Part of a small language model's weights.
Architecture: RMSNorm before each block, rotary positions, no biases in attention or MLP, untied embeddings, normalized queries and keys.
MLP neurons of a small language model. Each row is named by its layer, matrix (gate and up: input weights) and neuron, and shows model dimensions 32-223. Each number is 500 + 40 x the weight over its row's rms, rounded and kept within 0 to 999. Numbers have three digits each. A neuron's up and down rows have the sign that makes its largest values positive.
After each neuron's rows, "fires on" lists the tokens most often at its 100 highest values on Wikipedia text that the model never trained on.

L11.gate881:428555434477532464501516495499519516409525514495569558570469517470519503563528525552541577489518501453497487512478509490536460492496479558453513505466513467454456532543504542557505448464490473455530517504452518537560497483534544467540455567512525511531596397501459532412491461468524488451533543506467488488539533487506536478503507545481581459470490557549466512454553494459493474508484466493495490455554464353452532494566432454479468529493483444577552510504491490538538576514509513382477473518518486472501509508514516382521437442521442544506474529420548470478503466466515485530
L11.up881:453565433485541539497396545491520511471465513512535515485488557521504458522616483572486481486493501495524434530397549476491463528511468551417496491520545519496488485531514473548488555413486455600483496466502534552534509502525461489571554450489456523482491499505552547458492494410513500508465587558497569512561538505523564558476522521511483467462442464529527493471427457530525498496499486459491542490505479449486429408559517467465482544551474447536549524479437472450548416441501531485515519480492479481448527462546472473500543518473512487482525441503523393420507517543506475508
fires on: "1", " St", "4", "3", "."

L8.gate519:458509563476531514455506562527528494513499535506458489475554512512476509532499474517521572475482498507576467445464544469531540514515446546551521516508483437610499508537496548578476529514522508508556523485529585496473484498505538485518493527538480516530533522464491434480524449529488462581524471516490533516539549406460460491538431471526497509531558487493492472476460475451536504406497499538484515450515602546467503544498493470493442474530479527485467482522474465519455468490543504485494550463498547425462491577525464547490412496483473523539492560492461540446611513522534495508
L8.up519:466522496498468486471491518429494484491551503501528493481510579547503469486503459523503434505418489483520489473453496491532504548462480463570473444587527478504524434508499507506472524461506475516518563478482512531470485473502529521400554506529482505544465574507521466521438524586484389499598434501515520473442421432487521571563486510448499523554528612463542480589490500513430414522500511521457463531527506434477474555537468478501486450514511548540507465634472500472499476553513540440533536514443552494492481466526427495513533528484547547482486530468461525509531494517547549484
fires on: "N", "E", "W", " ft", " /"

L10.gate19:428563519526440517476528444528403527507531506464464486554506602492543464482447488523548455502547506471462473474532514578471501503520528518448529519514492511419496537445413485609519430453471441489508530505548508487442502475507494490470539533405466521464492458539494582477491521509452501490567503439564547531511485497556530515509554475465555533434576475511532549494488501524475544466561530591498457508455509445487511492582519527504507486493539555553494485516472488463514484497504404498444496488461468496506573603495520439498451401444486518548483473492371494494513553529487543528
L10.up19:555440514479556550529432490461551559563416532470501590546580491553506471472529474559565485522455503501476448480487526482480497420526515427511539579473451538510577486453522555505415533521479471514530450534510478415542452476521463507472498486544424499470565521527559472462464538500461462533497474461481449461492481522464576555568497414528423572523480460459495494423547413487540576541509487542473535505456489500532486475516518511472480459496463486499490467551471483487500528493609443537481539484537534458532506601475519436457515515544478394516543554402512511455501403496523482543
fires on: " as", ",", " the", " ", " a", " into"

L9.gate88:510502511509494517504497499423459471489518554449503528521478419526551525552418575533538584514446449487499480455551498518513518526461460469550475526468514416455455483533525477557434500519466505461521560472533519457473457484534532530554379489477579497534533497517517485547450419517516475506438484441506477536500549537511485542508564522507467588476479527440553501468444560455470500445478560560478468436496493488498523582487535523515459539559497493507482428473493461498476475494543530459511512543533488538566571492523490422543490536487537464537502555485454616550586561466484497499
L9.up88:521494511542475511466479474482507444460484469511483390483479530452552519544590553537468474492415506537549477492571484538510559488423495445519484508541505441373494515516505537461488537503550493504460538490458450521512477521489543502487483491514578480520559551419546597423544501530555469539471477469495429513492383555492485555576504507564526548499498502472502534542505446446500466490445454576501483484463464504465487529530504538466416505469500447489539464523445567500530505493463529569498486547455478472511492478430454499480566463491486554511409522525479526512555526547536488455
fires on: "N", " Goals", " /", " were", " at", " females"

L8.gate215:481434471488446460414508528498481500489508485542478531477509492452525522456536507487490543500511541492456513500515489489543550481526499508566515503470476527544495482544476531531536458478449507473508513528468504469470553541574597486460452488452519501496536479475510490462458484454484561535520455523512528471544486432560480508489493508564560527506488583491451474511482454494510510481464442444482542500525473433508479542561490540513537533497504472504448480406561535548506482494550484521433566504496440529455523445534500557483485531487442481497524531508478560523568508466572391469
L8.up215:463570542461521462473574505499488473525548479542461494446470516501474521478523504488483434441458443538485493437499635449454507463539467520525543521457541506537552513591458471521491487486521449418510493469489474517550523553533510455556444509502535427504507525419498425594496527492498496551520364538524497532585507433476485539525461526525489480504494503480518505568491528587541435511508508440524449527514490460493476494524495474479502507530588372525488491515570490546471446520418515568504539504525540476459455482446454585475563489476505477474554425446509557504504425546513460447
fires on: " in", " for", " at", " over", " on"

L9.gate124:535508498421469448501522469526484569563475554498448495538427463459614548501466556506558511520542429462478529499568529548475506484576536457465474468502495491507559442497480507495565506455482443501476498529510546450486472557519458480535480541441487498544545498524470503512445485484489519519522535523553448516577465545521476472420530522453489569416553472559550489492546530488532496540546511511426500451479476418474583461517543562555487442472533498554457502483536452494484484498505398458509528493438519530456570524431503521480461508533432523535518560492457497504553500508506447496
L9.up124:531498526525488545529495479505545487522512476444516494469569447428513532434598434415535469491502464473460489499519507574516542518524518497418510540501479506477482465550506541465405506457527522469463506491455442489493424514506511430610447549529493430476507537445542547501529522507563540519470507519420489400457543519517480514481466500506533527427479449461569463482557397585488459536521535524512495506415478505511483506488508462557500465485520500504518445464443482491526491452479486564484501467438544526441517508545550554490500525518471470504487521519536520568459535521513484524
fires on: " and", ",", " or"

L6.gate340:470472472508517440508463589514507513445502565541522532543568540486488513490503486507482431531472448455513428459516486602505507504507553443558489493436515512479469529460441479563515444516511487552506550468414525541507522521525512480494536467562483499459525395524502492507499410582457532462476544515516428462493521479474582471448471499510474531485534502475545488450518443491456503478531475569498514449485505464568467508558614527499523534527488463529462520498497496500498558530545541489509563432460379464440518493478466472525425475495528514539502504486481556520508549495569499485
L6.up340:520523437506511494471502459523537491531539512471518453539461522472543505442485484507462461546404486496560487470577468451536514489438522473546577502483537526471525534468439444450542466429489485449481559518481461475442474569478468501437560508584469502442493483502479587449470472539526514442434530498504430440505498541491600536479467473543428554497597469455567505458582406540492532578599415539552509507427532546487471593552550517544534519491571430449528549491452499515512498604492570514565492485507536486453408497516488458475516495567479459499550445537504504492510518499535481496
fires on: "==", "===", " ==", " ==="

L9.gate994:530516464555500451438528526591500564571486497518436523531497542506545513461444532523550482567490480499494534516514446467540513435509467527460525445454559501497530489489415464463472498466524530478496459459452432441474522505535462520530487490473510537513554464496547461508510559515492459536506543403522501460515513456567507502476506501523517549523548522499458556489453334513494531507543516449565532449509468452507422520548510565500482532507501471480483500470505525531543547469465498499437504418432534488485509574443495524493438456505526529468608515468425486497557483547496515467
L9.up994:488497490418542420505530500509464503566450502517505502588483460598479555520461576529552451523523433475527515499466475501450508515474489462490499451461553535591482565525508532521504443456555494500520510496416506490483469467615404526510507546481446501416484471498513470548482476503458477478494536470506549503538509496529464469387561486472492483524500466475520567420589491438461414490479514546503608450395530466512505471522489521502414437505504433510506483510485447509516510496543447507512505458499558517561509509470552457568479511603516562436524486498490523477528516485514507519
fires on: "2", " as", "1", " ", " –"

L9.gate153:444514495452469474457496535531535562587532484582462475571472540494536476452426471535486537468542526544536515459505489460504514474570448480464544500445511444527516487564469496523539560522532488469584499543524551496483490544520463533509488499489466450467508513529478493502513455515468471546477474478525467535480400530517489577525453585571518447554474433531507459559485577598507522524485456454468435503512531488489496525532514506440493525483513530426461516502548598537521514538459587523584523550505508467494481462552499520520526565459473520533531473538499530514434521526486464569
L9.up153:483525549504462520466440469523523602463498535480528507461528516495513510504563490540448509452508562402490520487494494587522523504479454499505437546491550536505462453465484501516473481477437465469483550461476514488488497559455508408517499522513533507464520458505518506467499566469506578527518565509506466432520507406570521514517524476498524557494541514494545464507496443547557469546480457478535548498524503526509513549506508484460473518481534494484556528444485505453503523491516435473458461516443470550423606465549537451531585540534459466521520471508502430479526521489472489519
fires on: " in", " for", " For", " of", " on", " ("

L6.gate361:498483520524484477456504489535514476538549534551487553559516507502563540465507535503527492488502399421501497531536469528539499499527470501478541498440559438585446467472428451525553544484421486497508487461561513444494472509540519481564473510470491519510621510524583444487469445526430513516413533494480433434486510488473460488517538438577466530479475443491498537456541472470451568419477517532484515484531481493520499553485490480458421489490513525573459432519485558559582432494586478448547551403469512537414482444486521442473440500516486509557506582426484473488466397428548463421
L6.up361:513500514514518500455582471499484440520485429489504584548570498485562515488500501469509580469508435539521460576487449490539500523534437540551517592467489464549428462521572508460467483428478497487511460479526490464489452478529461383493515525537514450480507455522538448474479480432500495619428536522447452486460508460571444528514560505482501535502504409519554537466453480514533481504506539462521522438503546439532511504514406498494434506510529546527467483506466488549510409444575519471481483471567533534508433502531563573415499486480445549516504580441516485460556435459426477485
fires on: " and", " &", "-", " et"

L9.gate225:487489546491461457470492447450496531508594477471521484505498528548488527519561501546486450591466503557494535515521442493530467450511558520479511452524474529552598443456529454577464533518568543485491433468512459435546485519523443602507460549476533477541531428516478499495505441530519473480558517475479447542485477497435556508539500462464425482461527467483444444535507520527529436476470574503518460444565371508428530528449490562482494468582575531547491506502486518489552408572505535457571517535432482488438499471516475493467507485507457445533465464486450525561520441557525464427
L9.up225:443454492528570468479481484460512520476505467555521474517507518515544514544623399580463500464478508459554467464576513513597544476529588397476492453532455462515471624513468542477471524464511554555456450506483517515495499510469502472475428520509435533548453512481440543534521498482499475467544476523524519479464517474515477495551487507479499519438531536482458456543573498576493536543459566495483490528488511466510468420475513582478500513504500471462517515546524531505485472570482480385511434541457540484448459435529457594448487532468487538530544544503513566446493525518527518471
fires on: " well", " in", " to", " as", " and", ","

L11.gate895:439523474484510476429495459471524563541543499505504453517473567480482543538504503557457481467481497447498494537564494520494573479545525529479491497468570539541499430492551468504489529500459527549467499464528442545431544514458520450544565541475523509546535452568599478507457560517531465493492524517484542470496475458450500466487508517485487534468518479468449483549490592510568506476494521526467515474524511457440436485532463543451575406478487509453446518507503504468580495500489464500562545496481557458515495467547480540467437419490526487551495473503463491567481365482603507516
L11.up895:460574480443465552513576541478560426450454414511530467507490503511489560529562512457469531431501485498485477502541479545478521506528441636548528548451558522485560529509497508442526447482469530541499570526522487525418569468527496505519483585528453513546523535528536507436509443534441524424453566533479503508528503510507535460489506508516505489455502526539409486412501497567575464477512537496476524558436566476462557532500466528543502487486576471445483462459552518505483438517490474550463514517501422497509495481542487499524456491540607495539396526535519524544441479559529538524
fires on: " |", "2", "|", " ", " in", " at"

L10.gate41:520543500553494486548494557492525519451532605561521493542514497499565540498564534552553489535497510484434455480427494539477484457503496523463558437503504477572517533501506454465537474470433525489497492525588491576533513510565496538488472493547447456515629548515502535468419561567528521523505546520505481503522483511575468469481499475508467547509493489542494467500528443459494570473551454467584503419466509537540519463510495468480548407488526455503566534515477511436483504413506489452479460525534402454424444550536588421407492475586459520485497554414543527502481412436488466480
L10.up41:581509516560461487521402507465520477512428520505563549461496507506483507518489511534517530535533502450571517477553564449453444524517452575540520543520522508472529523469555513505484491543481501508553505522592538509497511481481526459540564432541537462489546462548566507493489515528507449514516530493479509492452499504522546473537493412505534513537432484528398478554523517475551500503467496487466454463545591478432421520553377430547430488466514456513543449473475540501499495533468493552453480526473490528477456465498551501472512497484497500466492468515407603442478490478493507529
fires on: " St", " per", " Pope", " Saint", "St", "."

L9.gate860:434556523476513480481558529562541472494526550508529532566443588479524498508487497543509445488488482483471482488546455550535510557464479532493466473494492466528495543460479545530530572561521562518479466443560468509444492540502534447490408450421495604496571571467552459522499450564485455502464453524501523492513496469511479535469496525562522592505564480532471471463543479490483484487564551460543645522518437540414525503521495513522531459507550485499436534585479531473533524527550462492479450538441477488509509471491494468473403492495488542546467450473456533551465420475499576465
L9.up860:483512506509461528544537504483519549472482513580516534452542452533517548525452544448454431549516501551443490494591469534431459498545505489473517465448540481546504442496497559507537514412533549494506487443493467542500516498472504554518485535486446525454446455486508517526493419502526523414512503448495449460530451488464505447475521566442507474487493448502499524481485505558453498505438472481554488540440516467477558442588512469510414501469480382421482478404459483446466498483479503503541526376572473542479532582544490506548468453500503522486477439503487596563510491466517523385
fires on: "1", "2", "3", " in", " and", " the"

L4.gate588:527426462521534406510606466509568542478502487530523459567481518570541502446533534453512507482537467441418449458491470463480488465531522446544535502495555540487494458454464616503510532465520509499480515472458446511461456506498463475556497497523475468513559497548542528458481426546479438529457467443471479485498491581426514482454553475504496513369471479500542463501525515456553418476564469516526519464466560518487476549521535481455456570562491429503494476481465503549484516581584474501473532545513470476505519452559547534511486511574522518528502523456441473545424431492556463447
L4.up588:532514456456546471491577481513543521463530445491522536547488552493573505450523487493458489549517477533479454509525523447481493458498504475560568522542541493480554501453458518445511492496486520560443510463514448488443455515477460544516537503537462538528484602516452553467431487542488477500488494502497467430535453554444464503417488523459434536531511466471566506461575575504486504563599439539552538496486535540484532504538477479507488498565564452430508525543423525461469496560586528522505490519530549495493503533559486525500507516567550482498449507540461478527401476426463545509
fires on: " ==", " ===", " ===="

L6.gate79:525548506502500498461511518565498449470541508551483529558494480463477543451521561434466492489580448511577508491466416458563595506531508535476554581464540541526491587452429468485493463520508479489483484459487478495461510492538526525515450510487432496498531493463534451499443502442445575480477479507501487449550510522455500535499512486606560498587521568516479483452514474564519440501545508512554570562472465520516511437526455427535462500479587523457459473447518502496512448580461538468541470479493536477477549476442545496434475546566492462464483505482481502456517531507409521484
L6.up79:469540482481504458509505480584496487451537567528517447472459543450515484517495493529470423548529526487471512476459467485517549563420504523453521547497513496510466540455486424531473461507449476557434487516465536561486417431452514531490461456527474491487466530496512483495497562461483569473544461475419505560507538513442494517428570483554568434614546567464490500551521546578505379517507518546501470535495552534451517448532533482504512529540593507518461612543406455474437505523454491508506438431491543523488564483481535503510515570522525536426486457546479514487475563491440480408
fires on: " |", ";", ":", " –"

L9.gate989:504477505494449473513508466451504557493476517539443477582444487539454547475518430499518499480562519513545540523501469483461585438566483512503495492469542528531497524544415543533521463442529515466454518490488477483513540495527520523554534550433482480477468483480516540457432506398496475564513499539543505484477538482486538518490530512481567538462486516525551507564525479557642471439454446416449491533466496488514537545505546483489485475436501497450533539465452563489546524555478497554488499519557557497511533480561514554458549506507403476492505515535512493495528585524440491524
L9.up989:488507462463402585422570484487499519487490520491474434517521424551465494511512504513523506499452440480513577476465516558501499519520533465594478501479482489503468499490427515537464507444432511452452554519473453489528418540488530452524449546591457428519481486485518522482516454534549495458503420521438468476539579458585520492560468475487472543489446517479518449515493527502528492445529495470578501440584473526474473504481488500539355468466499458465485478515482532566498458456436464541452508554511532448478496490539450461472552447551469492584440484495458511567520395509505393504
fires on: " in", "in"

L10.gate718:471473542444476509491524476538512420486447501576519507515501532456567506463493451484481443557500520493528483495490455501419485540448473560473505497503418474537498448478488508536488553497533595486523560484520482491496463520500477570476505527547529566528476416510493495510492428531519453419497484529576409533489483513437577474540570554430520510531461483466483524521457532530450460449445515543512506497530520445500452544591587492486455501458532482486500496524441516502460497522570521580520403541561472442488484536466548466480497522553536521537445482525473579465524482536449466516
L10.up718:513512450454563451467420534463507427513504476463497531559442505496478473537464558449443485535487538521457439503540445487502479440512533512564510556449473455551532467525508456518465532529451515495433497499532538512445504522486498480519444469476498567525490448496501484520497483501508498476461468501552517527520505506491462487466515441507419592499464522456491456553511549475482551428517472494526455477503516527414514467508553591501493506468552487549406512439534533481473438450526509529514537522527515541492485529485483456389477527566473600522495387517511504529455426551531464524
fires on: " in", " the", " of"

L9.gate863:509520462483462495475542458470397554507571507582479444497429436554576436542513592508502533471538495501487513458510505460491502496512538439532473488408524516473533556486462486455491473479422468419483495461512482508593521501483518503553456527456509448532476542494574499531430477531514497485450463478548474553495514537443510552596486548504506558558527558525519477443465455586576478483507473507519495499485459515489560516538530502453527527449520386465497429490509523475523518555451513478505481528524556450533459537520541521491516471592466507541499495422469504517518485456492496483
L9.up863:491538497497479590528553478524488455441516518544459488510406468534510559498492533501489469462500539452470412564580551583550582419514506472531500484518456545472528509513460502536506467505425422571546543462519478458528489476494461436659504475493477525536519488499511484495460386549420491504451489523571499553510507489449506417458533475569512428519492481489477524470560557519496498410452454474558475482547521476418569464512510423520460488484473444487498532462514481493468512531471504484512515467488504509515485505500487400518534481537507480499461485524478436516476462517508510482
fires on: " in", " to", " on", " by", " for"

L3.gate485:530476486428545475531513569480533515547533580542482442536482486582483521499473556523506504480547416475530504500472516534443579522481472444581579441530559512532453482510430561504589465532541514526530513564475438528478460538572491497545511491501576457581513353549490502476502448525524449526531480495450511529496512423503516517529499524540558511404518476493556460487521458514467520482577411544546512470489536447495499561484517527525509553547489440570464539496461561563452565556589508485457490521522472488487502475519467500478489532467513454589452506556529493509465500510448479492
L3.up485:465464518458510436487546497419504538524492547472530483521510466498551497497542549493573423557485462483471471531527537465418525467522483450618551485452608516477442458521481551480567521500468529518493515547476461479501455490492463538490532464467585544531441463550493541442558506565532491525518475478454475537523499446428520434496497482466504552516531479495545540457483464472481559542588437588460512422550549532540494541523517512536476474527483536486490537474459449569466520522490550528481498458505513492542485544459525502514462517530530541521484527546512475538530528561457490577
fires on: " ===", "===", "====", " ====", ")===", " mill"

L6.gate146:482509575540468511442535513525460549530491496522447401481499456477503535477513432430521461554442439442488492518493521536558508516573532482496447516484422507411529542514512471541514451534416502470600525527480512473441505441524376548565421576482541512521507519496439548501548487504523445550500448454603503596512507478447484493530545514465482568499467504520477467544516570495527532444515511462485485553445476524466475476557490456502472499466540485483534533503522518534489482472481498425512569549447474498521533552491436485533473435512508453471513513498470520542501461472578524466
L6.up146:551495450484561462496465469512515533456508476509445486512503519491456454541462506484498442467496507490518453523513529540574456499474487532459413512568486549494580459517425496543471472555489443554525445528425494533478499509524478455471561496527523508514431502464481538487462447551494444560520532495463513523493455570378439469495507460476572590535495531535520494480465538490566502508455537514517491578485509545551476474537435508544446412537470474535516580540472492554474445517476569503453518536528559522457496513536423470583412464498482479438458521495472508548488540413460515488
fires on: " \"", " and", " |", "),", " from"

L8.gate592:427478515523514483484447540525546494410536471518541537450456466555536440527515560542495520569486462394544427527506492488524514440519477529532460506463528496499511462443500537569484494491537535473507416543538495486486499524507447490540467451477512516492457431527588482504483434539453493515466505443447504582505406428453484470492446586520486463554515527508485492440454547558502476490535491503464476458502435470454485495591483537447476554471576547517459441508522581555494495526572479461507501545465479498485576514473485498527487471557507583528427539459493559495485472508488450518
L8.up592:488459429483542465431440492504540504477531469513503522459525476513538526528482525498448417512477427526540446516535468520400493568576509555432549522437498510517476522502486511535484623498539598536481495496508462477491509516445521483480476471491442546515513454492520525538476432527529532514526558506519522497495464476532530509587416560451541534496486537489526501588516540507509478460497527476504492475512497503500507465519562623439494461511519498543551520410501505414448450492467526494419520511454592528447509523514538437502504552418485569492460444431470520540495421519561432471
fires on: " ", " to", " in", " of", " this"

L9.gate436:426513517467576494515494512517570567508514538496501493473469519536592470477516496472488419465571478451504482550608489553436554480506525469486552567412528455513520489450404541535428558489491524523453483527553486547522524586539517482526486469449496548463503484477512444550487494463537529485464507461620498494525458475456442543545514559541506554547440415544474477499520484504489518475489518439466503495484455469501513471494562504508513489494584524529518446455459512473492468448544531518478573489508443479507483504565519471510470501482533552454464518477470562533517450530551465471
L9.up436:501455483478417564470550516451420576528524538542484443525489497546465520547538519459410445520438508535492424539436519511482479517459504513490455470456543517523518542526497557532509564485551496497614426479473535527535574481540486476578483463518420486510560451523494437534564519513455497529491556431463504549515495484562513443467515458529445522490479501478440451576427543445490571458535462544550580457491522535458464483525428523527469469509487531494538488457470478486565533507443498567504494484479505532544560516495465466466487515500573458561500477413536489536520497522444513395
fires on: " ", "2", "1", "9"

L10.gate518:482514454479487516493479481510537524565501508471480499584529496585529481451479519494442558482461564538552559478527576449535522486430501532504464545420540538513470450488479554446588511534498494516511537499483485474497497563511499476508529545503555435478528534557510582460463513543445476556492527571551423447563512571469515564555505484488459478499512527521513448546535525487471476507519508495462521475470491476547472564502479506489557539420542477486504522430456554512571477531479521423598524478494521488509461507528471482509487506556405480519525515460523567487448454516455483434
L10.up518:462540543460583574547439520533531465449399525529485472459456514500524471565514442499562465573495456483523514575471495530489502478463484532532539455495511526543402456477519545492433469480472500484505562513478470485515494465543535488481484619497507526475511551449475528462494454544459503449517514486561455511528577497535515489460494454429484455535495516511510581497468507475481423480512537443556482536517500485527535524543514526446499450487484476558516442475535511487466477448544558526552511441513529516542522494514472482556519499558483463462502554473548522565510567496503556533
fires on: "\n", " Candidate", "-", " |", "9"

L10.gate541:508471516482472417482529566531450483471552509550438443464525534481547499499454572469486496514430466430541457487489519510552512482574517547493541533520487510524573529512499537504495505522470536523493440497472480539483534523485427550501499488501521480498485453496475513536539478481454467514521503577611495484461410504461506519514540520477534446480504541566500437491484555491529552437530516459523458535529464562455521500505508470497547485562477549496544487485608458546546475535470547466512534499471538448502589578482481540378483487478502502502527497509411475539456491460561508535
L10.up541:525492594561468481491498453452478512545552477430469524523511562508448463466539533473538432515494451489509477489428455434464497366479476454533539468529410514493440559510438522498444491467503521509574467454523583497487507543472507451483551521548506443528456445551483533537524510417471428529520565467519470485501508551515523521516592465525482541443517567567530510480495500494552550505557501503571485510521482455568508487550510573492493511504477527546484492399478534421480496522482474414550489541502537519501493488455518484500540523483476543506496464549494496477402516507459528479
fires on: " and", "s", " of", " from", " century"

L6.gate30:542523561453502536489469566563485544525506462447454508477476459556521503567464444486458502572464513483462516550551524546480475474503478615540494491448505519461458500470424570508493513505567493466454516489563555523510539551531470484539405525418483485575507442544548486465515471549454527474508560473565469497462492483523447418513456487459486528528454535527446555463547488504544454415491513487488521567463492444555505513466577512491498452604514475482508472525511494480576481493551484494472611560493458465485537575469426532433446495523454498575485581431501531547497487547490508510
L6.up30:474508501466492454544533387539453463532532488521503477517458487528458431506489514487481503505491540481520458495494528511542558492503483453508453463507555507529477432530527483517477532573501447532477525502448485494500500501462518428512485413492583507474458549478461478473485518450437428568523483510506479451435534471520473496483446463493524469495501570512436524534514559466501445463432574550520497490523567453515576555529449499473469530494467630463494445512508503537521474486482512459477541505460465499453495504475413499547518528512467537451470483524593489539422550511515515480
fires on: " |", " /", "-", " ft", ".", ";"

L4.gate233:502509513462413509462507559532448579577534523520467518503523567490497503463488528487475506456449513426568542475519560517439524526513574503476556524479458497486539540470502543512565488445524493493542536562485484467460577531509508450528474516491495491475494478552507504472515490468481437508499466559544504501517570497575468503461539469397523522408516524547483564466566437515513514526602494525512451450494469542486513552482513507551485540432518506485492515567509446468459482504523481478480508495469510446543512522478468457505486499481515482521532524491512487489527486532551527477
L4.up233:454524474491568510498522498441555489477470492456532506514508533446500505477507438531545442448473562498438529513495502513517504487479497524501469451394486549523478521476470510428466459500529558507479512488417503492503505522542612555521525524469484523461497514543511562486446510495441473507517467578510434468465468487430421447417452534481444490493478500514502508473525449581468497473486525477531566481413565525533586522541504491516488473584455525554530464438507489467466485477519531494494561524384467474478414464469577556494529549486499507464467499423475464493521555571462514492
fires on: "3", " and", ",", "1"

L8.gate798:555536511577435500477456509478454435545508534521532494586551498498524535509501470508496492465556537469522554486552538494509541466527493520532558499526523533522482523469501477480586559436454520494517485502491445512527507442538493459486462489514555514448550464466506421497451472490473579530425494484488473497520441453464498501477575511521418530486487466597507534538493522499501502484461477527499517526467506458512476490511478423488531533564564446480539506399499556548518531507450525474616510459469513460438459490458474544502497509564442475432515463524482541484427474526391539516
L8.up798:493589519501476455519546486463492530534529540478497469389484535501446524627452504543475440507518495545506531531534524540471457514541503530552475504480493537536452498444450467522416470455495483447499425413450380513491571547437493556436496449468531455460486546402524528569424505500534580432547469418580527540562558471515496494567560517420490482518480547515538601507418522588403477540549483524571518437543495470477548498512521531506493544542564502556477528527509570468535535451466488523476499489515507456514524508499446495581481438527423530497560481496536510502450495488504600468
fires on: "0", "-", " |", ":", " who", " in"

L9.gate985:470564559508528520513494425453538481446393546507498489550448460505527576499547478532483527462537497502533507447474483530456459454489475572435478568496552473524531499452430496521486509552469435523542527549554568541460506504489568500533549433493472532476519537518520559475422507596499465456518589499494526432516442394551479526504492383493580502481515476540471458455515465443487516486544448405502561475504490463448409481462512394507446484491521432517482467456506467518500526541459550455472530535472475471500487540529505493462444465525438460456469510508508526471441477522547487464
L9.up985:528607524524555482541486491523511479512464552519521501532471504523598494522511513461497395578495461541516509460513455506461463492517425453499482510459553481484521547521577447484497500530464447476539544490514498549492493499495509446500544472508453465482532539544470491489515495598480521525574560465523501509551523495506493474513564447473535535478535524542487534456507528478567535506527459509494486483487436449519525515524472552512445463620523469580448487478446497409550423463473546475523520533441516466516461463452536512493521481511387556465486510555455523485510501466520524478
fires on: ".", ",", " St", "-", " Saint"

L11.gate466:585535599521508496482485593524430556450459521451475610547532490460546533491544566501485594531457548478473461540439537497574459516516482550430530478502554480505460499506457461524486473479408526501529534464509526496484498523532492432547464528504536482507534512480537418509453433464524493479484490557457449413546448462510578468572571511526448485524511561512506498482509491419526483478493469545531496444501477485559624476509493409400453527551430548456480526445540472482524466433505430487502510552528496479473537513450503517437530523579473476482503468491489534502454508444506389450
L11.up466:500482458423487511511499468539488494486486448483463494459398390511524491547478494533428489495430509496501582518487578477472517556508462507530409520532527501517505631553499509549426425455499501503527514466548494482475522507532499551484476484506452497545470476506453614546493557533560499464533563492512517539510517503468520545508431557481469469461488596545502533525509541607450490473517509496492507549512505496457518504464532522524529524497519494517400547478551501513521510496428489510564538539488491501531531434616455518520522522500456500462511501522492522496529547450501550491
fires on: " of", " in", ".", " from", ":", " "

L4.gate5:510448493568557460565517551491478494455553547452555557532528425535498489454509463502468481449513435411517547453549536480487577476492523461493592452502557483531532486445457467529459518487474436518490515492510486443490482538507509417483487529524462526438484450543532519499492528565477481561508442489453495517538459509489500482448535482546566584469535479529518451524455490549523425490584546497551545542542469532489493545523570533491472561453459428521431484441519476448490510483542565549483437498488529565512487528509461454489478481506598560473582495486467556558542451508518559478
L4.up5:481497443519574533536532538501490495457568477456568518485525450561509428502533495461412492397505467447521561510557503473539606517476514449514552406477502493498533542438457478521523440496493497518495521474525532472446462516478514453465478508549476552426475473568543552505518535560467497464540515499417541485535496506487477525435484474523508574503483454472537438495520446554506478541537516507558555548610476532512539537509551488505515542474428430441427533475488513489445488432509523527447452483524507556519487550472451494515443511522601504511501543517489516510474517439511520522
fires on: " ===", " Art", " Christ", " Feld", " Mason", " Islam"

L6.gate3:472536474573531448446521485497584507463438585509467533592469468507536471418510565571518484472506514420511526481519501511545489500463419559490449536476548437495504514553446483519565404496529526496557443532545577513565525538566470512490563467502473455572504465526535536463506491473511519479493503514510547463533482497517525541534564527535515496492517472544502490550514490399440538426442392557530517496551463513495491465621509532545440537498536508550467463553429514466547493485392502535455457452503477469515489488518528473488465455540486453448549501497486493458532486469574465491
L6.up3:538565460563435507559550415475534512558463571534474511479476530529490479473584500564438549421490496481545397466474580492447429512401449434537490539475466545514574498525550478531474446468492464472500515486526516493537505532533405504579551502567502478547484529525530515506438507490519505519479534505511527544511501496483584481557526454526497463526489502519491528516537457488537549453435460528504551495586540461534511479582496493550475501488446453612416496563457494440478458507472572460541458496557495426574527480473504502518509431515477538427533540473529528532530535575558493464
fires on: " St", ".", "st", " st", "St", "s"